Part of a small language model's weights.
Architecture: no biases in attention or MLP, tied embeddings.
Training: a variant of Adam for these matrices, 519M tokens.
MLP neurons of a small language model. Each row is named by its layer, matrix (up: input weights) and neuron, and shows model dimensions 0-95. Each number is 128 + 32 x the weight over its row's rms, rounded and kept within 0 to 255. Numbers have three digits each.
After each neuron's rows, "fires on" lists the tokens most often at its 100 highest values on Wikipedia text that the model never trained on.

L13.up838:166147149090135128157093162151095137067139154094159154060098157171182078121122129135136082127080113086128140133109112161119129098221124114116153112116109102116139179133091113152162103106169147143165111118115185098114112125112166144111163082139134125103138070128095151108088140146163122166
fires on: "7", " con", "9", "8", "ba", " part"

L7.up829:106155116124206128178111072114053165169154177116154102109099159163123122177092127142152097133175116111121187155142142050101121131144086130125083095163126165162129111116100134177200114160059098156129122100169118139152153081183135092146147107141115080122163127080150157098134105103168127131
fires on: "9", "8", " none", "s", "---|---|---|---|", " some"

L10.up852:119161153060130164136052099095075183102152116091113157154091149078076137126190113131104086151172114090096153123092136075162123095150096128092110152121138138090135157143129114152190172165123118138120102071143144092101098100110152094170136150124071152134093066173112085165114138110156158120
fires on: " C", ":", "-", " Val", " c", " not"

L8.up894:138145162105168153205089089136130116121149135174185126140083120138170125201172104089121164176202115124167114156093117160161133117122052152103151146088148081167130079159084102104170078172060138066128133132138159104103122183120156167094131144164087130173112172108127186103115114076165105120
fires on: " of", " to", "0", " ", "7"

L5.up726:108110131118188172135070182140141128117147148119127099053150077091139167179124107104105116138095242094107094166075086193129102159096112097122128155102143138098161095135130135087183137110152110151106128134129137106132072188103205084128202154126154120104144135138229218094189167082178110132
fires on: " |", ":", "\n", "ign"

L13.up652:123108145114135132139143142169155131083175131095140138117101129085126147133134101120122135159128128101124077113108120142150140086115101133164107107124126200101109137127152111095121111213122126111150106133111070175156112107154153094166106158137133170122174089114122144070139160119125139059
fires on: "8", "2", "7", "1", "9", "4"

L10.up267:089095121140122058071152079133160135135135123170176146115163164117115139161134084122139145135105114120123111203093099096051134069098110180115181115133133175140122119133110133211084154125126089147097099101155097118109129089133138155129088099124153121152091102126169156155143139092205067122
fires on: "s", "ed"

L8.up1327:134133127110157151131139101071096156158127144093152085126112142101111147097123138151070166110058126108076151184092113154108033093066084140124145035049132141116144119121133142154135148150112147136136115082112129102113075165108104113105113129077139142111152125213092163151117114130141134094
fires on: "s", "m", " and", "-", "n", " "

L7.up71:161109127097162101118121115131081102099133072114132185101145161112097156169091117139109113156183122105124145152203134150153125123159102133099132083205138084153110088146100129169255100172144093099113107144137117106137136142137110182189171117128104073091108179078113120107139082062133076101
fires on: "–", "1", "2", "8"

L7.up555:112155092090118158170090086142093184114160132116101075145143208093102138208131118118112150155172140105093140144081154099120108167115131160127163115107131160119142060099129150132141087149141164148091108123132081128104123108139173113084146094086050086135152166155126216095169122117116072150
fires on: " has", " have", " there", " There", " having", " had"

L5.up1232:187118096126164142164165088138111120124136090127203096126111177078141138128115125069127129108102121147108051146128153095190136086123088132140206132079108109071186071131098165105202128151158108146090134092120084104126149123095149173204176112126168139136150141117136160090138116114115103094
fires on: " or", " and", " of"

L10.up793:087134100119151145108140138116123124062123153153187083145088117149110109172164109169138130086084198124124128155083101121129090159175116141100192091175055153155115111119120134118088145181081179062160136075076124125115098162111140164098144095145164099046110175156167123070157108138108110160
fires on: "ing", " that", "s", "'", "a", "que"

L13.up732:120159165048160122185164151146092127176162149110056115148123176127153144136151145079125098140121101125132124124124118094112121114074104114097109113040157153198169111156079120084117126165130106186122087146167150110149095197079063087157171079110121126072125105129151218098183167126135109150
fires on: ":", ".", " \"", "s"

L5.up33:109120130079158117102132111100087131125162099076119126147117161103181134162104124157153181085180155115085127146118150139171131082130111108153102107122153224162126072137167117198122061135193121098153120141124123117111100086147159110118141164111144128143120107118138211093115141097094120127
fires on: "3", " ", " L", " Apps", "5", " UTC"

L10.up921:138147130138084133109154124132101117093138116149131124157118232067085184095146095198076131103080091100091166196093111112151094130118144120161223142145095170163120127170125113126151149134104171147121124118185083091106125158070139178133199089143139185056107154148116135089077127121181101109
fires on: "t", "s", "-", "al", "ic", "to"

L7.up729:132131111122104162146130149130066094110130126137099106136082133151127119167077105119089103083069199137137108125090073173054135156132127144112158117181135086098144115114087139145126071123113153128103126145163115109112134129124177126128168108123133136103140153162205143096143108113149142145
fires on: " of", "e", "a", "al", "y"

L5.up284:124105131085161121126102114154099097152177141091155140132111116115134146157109140161123144196201139140129172176138114185091144148164136081138116134147110181186116007097133107165181110151101084077162126139151160135128111188204161137107173124112114141140149158111145163129140096104147111146
fires on: ".", ":", "–", ",", " ", "1"

L13.up62:137196127024114107055198094110142143110156168135137118118141152045111128120093092180081113126128142054090143148090117146144144158121116150126155106084063105104158091160148133123099151213122171096119137093138079085101114120151143124119120148100149137143121134129164157072126114148115144144
fires on: ",", " and", "-", " –", " so", " "

L5.up839:078119123131174142098079164120106160122143151087121122124061165125119158136133142129102136089084143121195206154141116080085136070138121147120161061151136105101114074106101124113114157172087160096132102076138117100110097092159161132145135115086127104069112152096193142059149082083040104146
fires on: " |", "ing", "ed", " both", "%", "s"

L8.up557:097136185100151099138098119154116155114144151157143128128170177132080146103154111099118174121083061087123064086101092135153062068141114158084146093145120107138120104160166129184134119148102122131130107066113129131068141149128215129172093148119154160146145138106119139089069089101079092157
fires on: "n", "r", "d", "l", "g", "w"

L10.up1101:128141090102147125095089101105150168097140082112122135148121117119128111143156095106123120156158169113067149168097119133175110102126125101185080117134113124114197131112071108205173174171188130098143114099141149068159140160190123136155165150120135122114151134109132125132158178064127127141
fires on: ".", "cu", " c", "c", " un", "1"

L5.up1291:099138136099145147133108103138094101120124125083136122098064154110162124122133118149087169111201073121134080127112108146158122086124121115168149150063103142115170088158091104111174164161130110098100131089159171115098132146176208078151152113113083166084173113153139088151138119072151146156
fires on: " of", "-", " U", " ", ":"

L13.up472:123161148140105125144077096121114173150133096149143129103143152121099088139139161104095138146165135148097116167036122136028044144139128140125105138125148136098169032121136134087148138166087129092101128104154109098090058192139135066138204068091117096128145128137161154091187067112152087094
fires on: " had", " has", " un", " also", "ed"

L7.up409:105127133095192128092066157120129121121123107086156080113106117105152135134107106142134164172101166121075119156128082174122109090168038092119107096093138145053111083098140137180182144132092072117104123141140138098107126129101126135193179127163164126114134116113147192100144115145141068111
fires on: " |", ";", "\n"

L8.up1022:145141110120111158190072120124122112111167100145131082073112114163123102086201110098136149120164157066108142124084122146152136079128109161136111071135071120153178083151133100137219150183162194095173126134157110103136173113169146139139147131165067160144157129116128144133164153054175137123
fires on: ".", ")."

L8.up317:113141115095112130050097104164168153044130140122196141107114146106124136142098100141126145076145094124085172103088108159140109143051089165193115109146089225116153069139162112132176123164145135096164129135143114125073133119144142132114153154114111100131174097139096130084119163143092093123
fires on: ",", " and", " he"

L7.up739:130121116046213123147173148087080115118157081169170138081078162113108136117100088135110117087170094135051176082090093123114141113097059125072117142153139155172168152157097157096123117124080111097089092171127134118200142148129134137163147114126101167143178107092110167126120125073164079126
fires on: " to", " in", " over", " on", " for", " +"

L10.up437:095139124076133151114116102116092112141177145122148083075140139134173141128159131145096143128137162099158171191127099178133073120106094173113108107105103112119137058120137158130144130132117079091155124147106123149103120084128145169084132150152118087067097096069166140131097177184169166142
fires on: "9", " of", ",", "2", "th", " a"

L5.up1137:118141096092128141181099120136127079132138106097161148107127078064130134078180111149098151169191103141088123099112073188151127159122097083145140167154131132140094064112157065152195125148100111062133135111159149125098114206179164081134160127110096169144154118153128124146114100056138110151
fires on: ":", ",", " |", "(", "0"

L10.up1294:121130122107181101124150113140047136124165141119139116141134139088104109119151104091107143120114142116159166155101138085135075103165125216104129063068113160126113119114073149148158081130098164147171093101201113109074135083181154175132136119117101150119155187164109171129110061103073065172
fires on: "s", " the", "n", "m", "st", "r"

L10.up641:126166106062164132167135100127106153078145149105169083128141155159197128142132058085112115045165131116137192160170135117161089140167121169116116141134095138126138126183146149120150130180064111128116127068146137074100153099154132114111165130119095116117147080083110089150136128115100164139
fires on: " later", " of", " to", " earlier", " other", " as"

L13.up477:118167128062216201067118096099175126168162125128177135115123118107115132193098110154083151101138105116144104170063116149112159160156119126165123117120058140073153062149147107113116108120080096109094129119180050116141125166141132173146147117131151099101136092087125146146156136092180102140
fires on: " In", " the", " de", ":", " in", " of"

L7.up543:167118173166157122098121132063119119094146105143120136159143166083192218166187099059167136148119156093124042183077100108230112128129157124136159128081086097107118155161116152112127179135123135136138114184144103113128121102143165152149037131203119132057076114151140142104080156142110123139
fires on: "s", "er", "ment", "al"

L7.up73:081141171106165147107082127123087151165141142103115111113127132128128119134117135189146066148170169083182200157165091142090145173168121091110108105187124136127111117085070131109155101102113077111117085166152086113179105134105196150116195127167115060127120140114160151121116122138115117161
fires on: "---|---|---|---|", "9", "y", " of", "1", "8"

L8.up1048:160118163080127151119129110086137109117134141109143156123118134121099176105138116184118178190130130108059161157142118133123097151153094117192184148127101173131163075134151119119139103085127107088089090097076139129072093154104126112107177135096119102089062119107077175146089173140143062110
fires on: "-", " re", " be", " =", " "

L5.up735:124146163056143100153090139080165133163127147092172113107114135115192151090169109099147168166076126113107142079115129165139101147142081158133144104077114081136185112119090162178158154120121152133138123029125158105160110125108121107131174142094083136035140079153112132091107167085182152148
fires on: " con", " pro", " an", " per", " Con", " part"

L10.up604:099146110099119092119144116113101160156145098154177122130137133147138132118138080163227179165133155108132160119104119135152078064177114116140102143077089081116169067127059152176178153144171121124107103138157111081156148080131142212157126140147113112096125118172158184171133109093107065127
fires on: "s", "\n", "st", "w", "ter", "cr"

L5.up130:171124134069154070132144123112121136147165102082171174127178173105081214181102094127097138100156169081120083156109113158180105081115125159096137093117125148082122092149086145134137116222133191138135120162135147117138105153123139125149114132102043101092091137163147160134189069080070083131
fires on: " |", ")", "\n", "″", " (", " "

L8.up1023:140133126088178179115059095104089108094135153122174141115103092137116166183152061146125107081173138131187128182156069159116161099096100129107180111093157178116097097118123108127203178183146136075177131123119148091113140171129141175125100165148175083122132102118087161116129038110161133088
fires on: ":", ",", " of", "–"

L10.up1007:122115148109131121125135121137188084111184151101136110154134213134155128169137100140165147128134129149128079080145148147122128101100155160193079078091139224092099125147164115142088145130135139062150095097141089139105106071131161091114093133109108120163098077127081147108159108110097092096
fires on: "9", "7", "5", "8", "3", "2"

L13.up1275:078114092088177131115118085111103057121159144154165163064124101100119091106138104107168104094153122036099118127150177131074131097136105113123109065210125119180080136084093110179221092134086118106197077150158117112137128158150179169183163145115145065142082189093159089110155062152151095139
fires on: " un", "1", "8", "9", "-", "ir"

L10.up209:107125141100160125090092133166101152148141101185152103130158116094070123135111123161111150137133187152059200116095078128153129085134076075154075132180113136104172082139174115189135125118114096161153118115198109060102140133153170149151142133164165158185104131137174132130102114145131057157
fires on: " |", ";", ","

L5.up484:069184182123134109078125175133126153115133175143130127129112104120055151158141131127093138064080100124182166114146055091056159144089112136145133146144145170126091132131152136115124090072114150143115116175138135128140093138137166079095124108050132148087085130086196232053145131102105091130
fires on: "ing", "e", " |", "N", "ent", " Qualification"

L5.up910:129127065129142107124045140130119102080139140077168137023084114117070144124148135131112153133103111111084135076100089153138126120137139132156112116042108120114154087137163136148157154140137077093147115147120066138112094190152182133089152177095088143156161112128165128158116135050129144123
fires on: ".", " ", " =", " sq", "-", ":"

L5.up1122:120119121086142116150111148127093141115133088137126216107140137095017147135116105142116127158103129123107194107070107106132182107152131117128146076172144108105148129146048134186204127173122116087153098133147153064135126149111116174222149157101110076100132117137153096119155099168093127072
fires on: " do", " Gla", "1", "2", " Cra", "la"

L7.up524:191141157088142093146143117120126130114152134131143124115066112118138124183118093112115160189106121102095130155093142102126107136108090147145151095117125152120140095166069124077128173142146125080124116110159166123157148186127135109086125102182085160143143104111104115102110125143215059084
fires on: "1", " in", "0", " to", " for", "–"

L10.up898:113134113139165119081091121084139091101165136151171160128189182042094146163117076097121137123136145131068136159078102135157149137098106108108143091112132151126168093118182117136143190162110100106159125138115111090115117155169126170204148110139116117111118125125123175113166138071106123072
fires on: ",", "-", " and", "),", "\n", ";"

L5.up1109:080137104081146130145133139146157107107139104048104120119059096104116123126169125147097169119129118114108119126161079177130128124151106128116129132122111131169145098119089127100242161173110100145097123109173196126069106143159175110145180151124096180144182152124189142114135087078137113148
fires on: " |", ":"

L7.up298:118128157105114086142065146148111168133149167079100145131150180079124154155121105146123132155144085118127160087151127138139145063195135159162088121085099134132120112144181120082231140107106076162116145076137141086049089137164173126146196120097096114099138093124114183106102118098092157137
fires on: " at", ")", ":", " University", " Awards", "rd"

L7.up743:146130171125112127098169123116035062115132109182138133153154184080165145141085085127118145110027152113101064143073119146152102108143127126147169053067073159080170125132131158079134157126095141144138106101116095095114146093104148153127163124129102141125121114134152173160119170133102091136
fires on: "s", "ed", "d", "th", "p"

L8.up1:133115159130149154129085106129131128137125112143161122125158173124180153203102081147126124118120102109147105115098069128159092104148171101093135147080051097119136138161109131101112066126132089095140137094141087123119130102199210177184069154186113113076123105167150191127104102064143105090
fires on: "s", "l", "d"

L5.up608:079140122136178105175095081140121106135171112072128144153118121115161135137089132184153186117103157146135139141186116099060124087200110140152141180128099118082118088123148138110134134118127092126075113069103076146059129055166151127097151103135094138115123162083160137143119092076114125163
fires on: "'", " with", "0", " who", "s", "\""

L13.up1001:133157124090111180159094078137125153095139186121121161130103164096115153129135133158143130140205066123108166105148118140146126074122133139172144158106108163090109130121110093157114150115144168084136122139180118145056101117111211119112101155092084156092071088128145130096153085106095134170
fires on: " C", " U", " E", " ", " N", " c"

L8.up1272:144145098102142175083107147099064116141158141091188107097127198127112164190167108103092169153105150123147100134078161143193091147105134205123165165049118118126183117134109181128136168143169095165121094127136154112113137110106140127159099147099072121063075114142157132103158139088145102068
fires on: ")", " a", "%", "″", " also"

L7.up82:159141040066147094174108121109134095118128119077130112117107147129085121142181122179143134157140121101051154133146130139168110149121126136129147138140094123136160052130125128177197173143123095093091123123098121111110129171147062070097152140125095118124106126161083159142155136051180131136
fires on: "-", " re", " |", ":", " a", "^{"

L10.up700:093082144121139112095098100101123143098143109151111172089198187138159160215158079122130142085160156119152093168122100114121198114107127106165124096110060198131095157094162123154113115108095126107184114144117080174124133119145152167194069143135136083109112111093145184103135138083120103121
fires on: "s", "y", "e"

L7.up47:094116095126150094048112205048105103115140094110148139105093145057143149095120106160074135095106139116138094158189173154144144113185149184176148121137106178051107164132132160163118128086097150134105105173138081106112110087148192123149117085129159107106034054197162120110130161143075137173
fires on: "y", "ian", "ia", " States", "ly", "cy"

L13.up224:162201165109205137114093112136122117136181158114100095129129117104162164125142087133104198137094084043100120146098129112120150083163126164120241127051089143062119052154147133145116127120150141162145143079185149084126114155131153157147132151161121083048132151099152143140144103153111092158
fires on: "th", "|", ":", " the", "-"

L7.up131:114127143113151087166100184127088177142152101135141114069136194112144151127120096136138093127126134125063126079084113120165127033139077102110116124085110155155154101133147108120178149110162131126105100127136162101146129115171095150195163123202084107122141085139141157190119117073069113193
fires on: " in", " at", "s", " with", " for", "\n"

L7.up764:183116071120119121122102142089088178062133143147174199023080148141120118158103133142115097106086175102149109171080074160116068078143137119153149128107181186097131142145183114125157110123101144137137128121146084121105100170075111077149126133172110174135133113112157143113120149138135163141
fires on: "8", "la", "ne", "lus", "9", "5"

L7.up95:134130113097172217155105128099102112164125154080154133138149118131119201133112109121103138161156160091127157136054036119080097124116146106105190163075150132130208120143067120142148182144135156169148116145146154100145136156112113162164147158200111090142081151111130186089168146084151094108
fires on: "|", ":", " |", "|---|"

L5.up1016:148165108113136128062074165089107162142149111125163115184133178097126149186123127102087077068095125135086116103111110156072164097116161136130111102149117137105111146103113128127094146089054161160121128194177142100159119167148203149097143077123101106031089111143201188070103121119151116176
fires on: "y", "ia", "or", "e", "ion"

L13.up1333:065171115129139169117157134103131112077149110156154135106171122126024119086141106128093149106182176129157162136117163187099083093102134180167174078111143157118168142089068135103118127176042161090138145093201144150039108146138124120142159075101135162123116089119103147110190040080149084064
fires on: "s", " ", "is", " La", "-", "lus"

L10.up1078:144138089090163149146053078128098183110155117142147157145090140140094124102095124182111141124147104121181151171165086124046146149100061127114132116115163159164131107112138149147149147145148101137083127089117129147125149181124138132152058096160094123144100098181147149119151100165092099128
fires on: " in", " by", "e", "ine", "ane", "te"

L13.up1117:112060165127095103065162139125099205071148113103185193112108178114127121163133124130111077167163144132126077198110122113178128121066121166123180190109072153098147140080115144130105088063079191150118146098140127120085130087141188164200110115142163146082066136100119158088171102142161127108
fires on: "y", "t", "ir", "id", "s", "ts"

L7.up1208:133128099132157123148160159095156135127130135098121185108094135154142134149075106114106170104105112149168193114171107142091116122159121088151156081183139130107118095124072155169118128108150130120095132085177043141125106055191153084136172130142125091104117101138161126159118096127121078125
fires on: "in", "0", "\"", "year", "In"

L7.up1307:069143132112181192113180088122097142163147163075099122055178102136105123085152115131178132113165161122188171155151153117072123134166132102119123045165155136131093065123098136189140116145103090152122114118146104140118109079128134108093106132135141034138133149092165143109145138111126127125
fires on: "3", "6", "4", "8", "9"

L8.up801:108125110144110151171101134166148098108151149160138117048146113161019130111145153138086083151191141055104137163112114135173145113117147153109067125122103133152115101131183125136191153158148090086168126157124125124063177155132149149094116144156135122118117158136157099119107163120120151117
fires on: "-", ":", "\n", ".", ","

L7.up1121:144105065100127075172109116100137089118141122122150149134069096131154107179216101139141138141137149084122144155037098116122144148138113146172146145146113145165134079090099115164196120153125155093144117147184170124124119142221098117105120172099088101131130135119102166132162122095214105119
fires on: " /", "-", " un", " |", "^{"

L8.up680:079163118065143150171085128156078127167134205083135136105141105142160119107140111128125159105108119103120149167100103129066073132149035124146106086176175129132133102076120129162172118140081109153099127099153151129154112111168188081149158147177129140120150182124143144096116129071175110177
fires on: "9", "8", "7", " any", " no", " not"

L13.up341:141113062126118140085057144084086093090123098103127141122194156080088105115180111123133095083146190113131135115121095250143128088161136169121121137169081178139127089137142119168216161160134155135147098141166162103095129198149167116150117120138097144125135125126120155153161137088142104151
fires on: ".", ").", "\"."

L8.up407:135131069116098174096051109122158110114146114071131171135098137098128129127160104137125044051139149113147147099140065140113123153111103133139115118183143213120140122138173198168116185149124117143117147122121086124123175148125118121123111021176089101074119057173097154104146154109087093141
fires on: " of", "us", "e", "ine", "in"

L10.up618:102100088110193106173077136125161059110168145142140098087151121112140150146165109088163132090136147087145098136127097175164143144174092117179152082112102203125125122088133139121185074143160171190116112114092065110106075023147147151140118085172130147141105116121109128136145130108140121124
fires on: "\n", " |", " —", "R"

L13.up928:132189149151141150144075108118113146101136115120132099145111135177163120129091115127052086098103106086170100154088147135172104171102093118095105102117191136136107098205062091121152150155141160131187167093155176107166123178140131206109128153187121148101119121103182131077139155138188076104
fires on: "6", "0", "ed", "1", " off", "8"

L5.up959:123121118117154161096108187131086151139153200118094139114132176138123132118139097184097101068079101116156165193139076097079122112176123119065137111202158146111107098081169136104122072116116143087146138117141145117146113206134126138125126171130098099154062132106176164011102042152098086117
fires on: "ing", "ed", "ong", "i", "e", "eng"

L8.up154:168126192099161152169071149133127187092169147123124107156093138107172121167190108118171114062131105113115193164156126141192106102133155140145111088131112176130105136079173144162135146180155159084136118104103112104158126064140142128107123143141151091118108152120106101145170129139113135116
fires on: "1", "2", "6", "7", "8", "9"

L10.up505:108099145143161123129098115129128137061134052190142165114149184124141168169087107105181142106206141093135077160175088132121133130139152167103111167147173111071094104098190084145182133198116136088119082092158133150153091072145087155158119178120121129100111089138173125109124143096105115109
fires on: "s", " |", "9", "8", " in"

L10.up8:097120145114129178136067128087142181125154093164179150078154143118187138173154065142098125104147175120126080166131090135144102157076146096143132148074084168151127153111133128087192118110159074152089104078150070129092103133154126176112068083192114100118076102194157225149118136084137114112
fires on: "s", " of", "d", "ment"

L8.up545:112120107076161179108121080120118123186149111164104165084142127113104137173138095119095109086173178113168129177167105162130162086087043175122134107119105119151151130135146138154139125154142129186162115174128122061107126120187157150137060140126148099097076133159137204160141140157189161127
fires on: " of", ",", "ud", "y"

L13.up1296:106166075129140154150106131111128077128143141111149065121123173106084109140116138102074148095118114100092124134092126160169131130082082138130139044070130163145131121127104142085183098214067134127147175112166148134081138151181138170105128081105125127131122154119060156110138063127144086057
fires on: "'", "-", " Ha"

L7.up459:107110186113182114108157110077103066096146117202174156161110142098188128152072067120137138079102108098118111141143163156166123095077127184128081089103112142098185138172136172131164151116090123140110089100130140108129155091124175163110154130116135121137133137154141146112141146133115145136
fires on: "ly", "s", " December", " de", "th"

L13.up752:104139117109143076159124201149094113139167108102099087164127145099151143144135125089122161127116138049078143108127109108139134117127124141209131124046147141161182084138135084062079148117121115160111125092145079125098153127136126111080143124098138136132142131154166183094127109068082095124
fires on: ".", "2", " H", " J", " \"", " T"

L5.up338:094139096121152108110166153127095163090153128076110185128135196127131167208100132103089141088181087118076135101164126161103076082117129154138091053104117126145143091139116135160140157190140116157131110096145092102089126096126115084140159099089059123132111127127128162071154123142053079122
fires on: " he", " \"", ".", " had"

L8.up565:163144126139131162120172073121127180120125140095166081143157104159078179115128123136119112109094146088057141179080103145092127092067140177118121182080122181107162102156129119135117095130107143105098114107171128084069118170098119162115163099138185164083139090171081189136103157131166079122
fires on: "s", " to", "t", "k"

L7.up1128:188142100108156183130161136115091141145163077073171114140107145106202152126125112105139106098074149115113156144071125115151101101072101106146192075114137129135179098081108140169140128136064141120114119128101136094184127115134102142190155114120142092140164147119102229159102190076126099106
fires on: " =", "==", " and", " or", " ===", "==="

L8.up1224:085110170121151148139111118133094174092178108212097137116101133147149139136143146107166105068166119112115132079144151113172108131112121148096127146108112171068109165094155089170125085168099133068131077101072110095151090097093179087121146116089128167084153117121081140098141145114126074120
fires on: "9", "5", "1", "8", "3", "4"

L5.up970:145133143079180095156125156113099089145160110094138185156178176093150201127101089154127151117161145069099117143168114153184144099107119108116122074156125157135152061153126121142171158152106162084160117116119167085132114130131122114202157159121147060128101126154111161143114106127103090141
fires on: "1", "0", "2", " ", "4", " |"

L5.up4:180128155131144191148132129099177141083175132075221157069145085098099188119134114140087158115140143059101132174116103167079096108073133141091143132114134129063129107190101109142145081144138123129159135112122105130068095230123172133130171153159126115155111138181125123113166137095171145049
fires on: " |", ":", " =", " –", ")", ","

L13.up175:136122108133117172063097179161148135135151081111122088052106117119128108144131126159107085147155074105116179126120054148107100089121095141123127129143107118086123108159117130059088113097087141182178111118118076107135090136116118124181173111091085115115130151121110162109164121125174127149
fires on: ".", " and", " earned", " at", ",", " his"

L7.up699:122111107107138150126150081131118113112128130159152140082058129081146095169126104122145174116147134125100066121071116182133097126112098110140190088098113149067192069133154122126158174174107161115134123065133115125114158073101109128173186140207087175178180122137114178092144151123113124127
fires on: "-", ",", "\n", " his", " and"

L5.up295:111152173085191129153192128100064107138147081108157218110131142052067142133109109166083122116138106080081206152145078164073174097089117134147159081192144142086101143175077125113181133121106111130185130147158157102130109149151130135158168151126147087100106104137138132080187124073094140087
fires on: "–", " |", ":", "3", "1", "2"

L10.up1265:107129084109131159069086156175191143122141113083151110079142154084063125146077118154145162083150120085109166113036102109140135115131101077153140090132058157117136104154153112091134166210133140097180149128158130099047101121135145142151187176123105124136153115101082187100165151120125131118
fires on: "\n", ",", " and", " was", "),"

L5.up196:148115084119171097190131129098082148148185114155151112203162179131160188157140123135100126140167146080131148153106163177115110156173125121106094099124106117109163098188123180097184082110059145108125126091141111103119147138097146185144170042160135084129110109161101097135162155112128135115
fires on: " of", " to", " that", " a", " in"

L8.up268:066164072118168080171099070126115077075145159094162093139212180094129160169103109108112125075105124143093118138123140085123117104127105142180110083119096177112144088103114151116133118181138097183128130100083089117091148122176085198147135133175116170153155127135088123136133142102140111081
fires on: "'", "s", "\"", "es", "n"

L8.up312:121151179120089157105125062095091159065122102142092095131088167107113160099141120169123144139104105137134150174102152105154160149165120133097134159142053110092111120169094106124142170130120172094083129138122132168117134158135181145120178133146130102080122153149173117117124118109119142129
fires on: "-", "c", "ar"

L10.up1274:070113128124100174070129076095114097085128085136137057104163118120153172121112071111155141140167111114125117153056088125199106124117135123091158184145116127125159110165156122135180169157108177099123111140127064137113140151119134154154138165145151101088130142142134119109104160113143107129
fires on: "-", "ic", "t", "'", "m", "un"

L8.up972:097144171127117115099119133154110159080146149111113146143157106089132108115153142061171144115108143077078110126123105174066088158147115187154161147114159080180128088129134120150162114129108184149091126096158052114105082109116190075186161138130198133147098115176145126113069150108103117163
fires on: "v", "c", "d", "w", "z", "qu"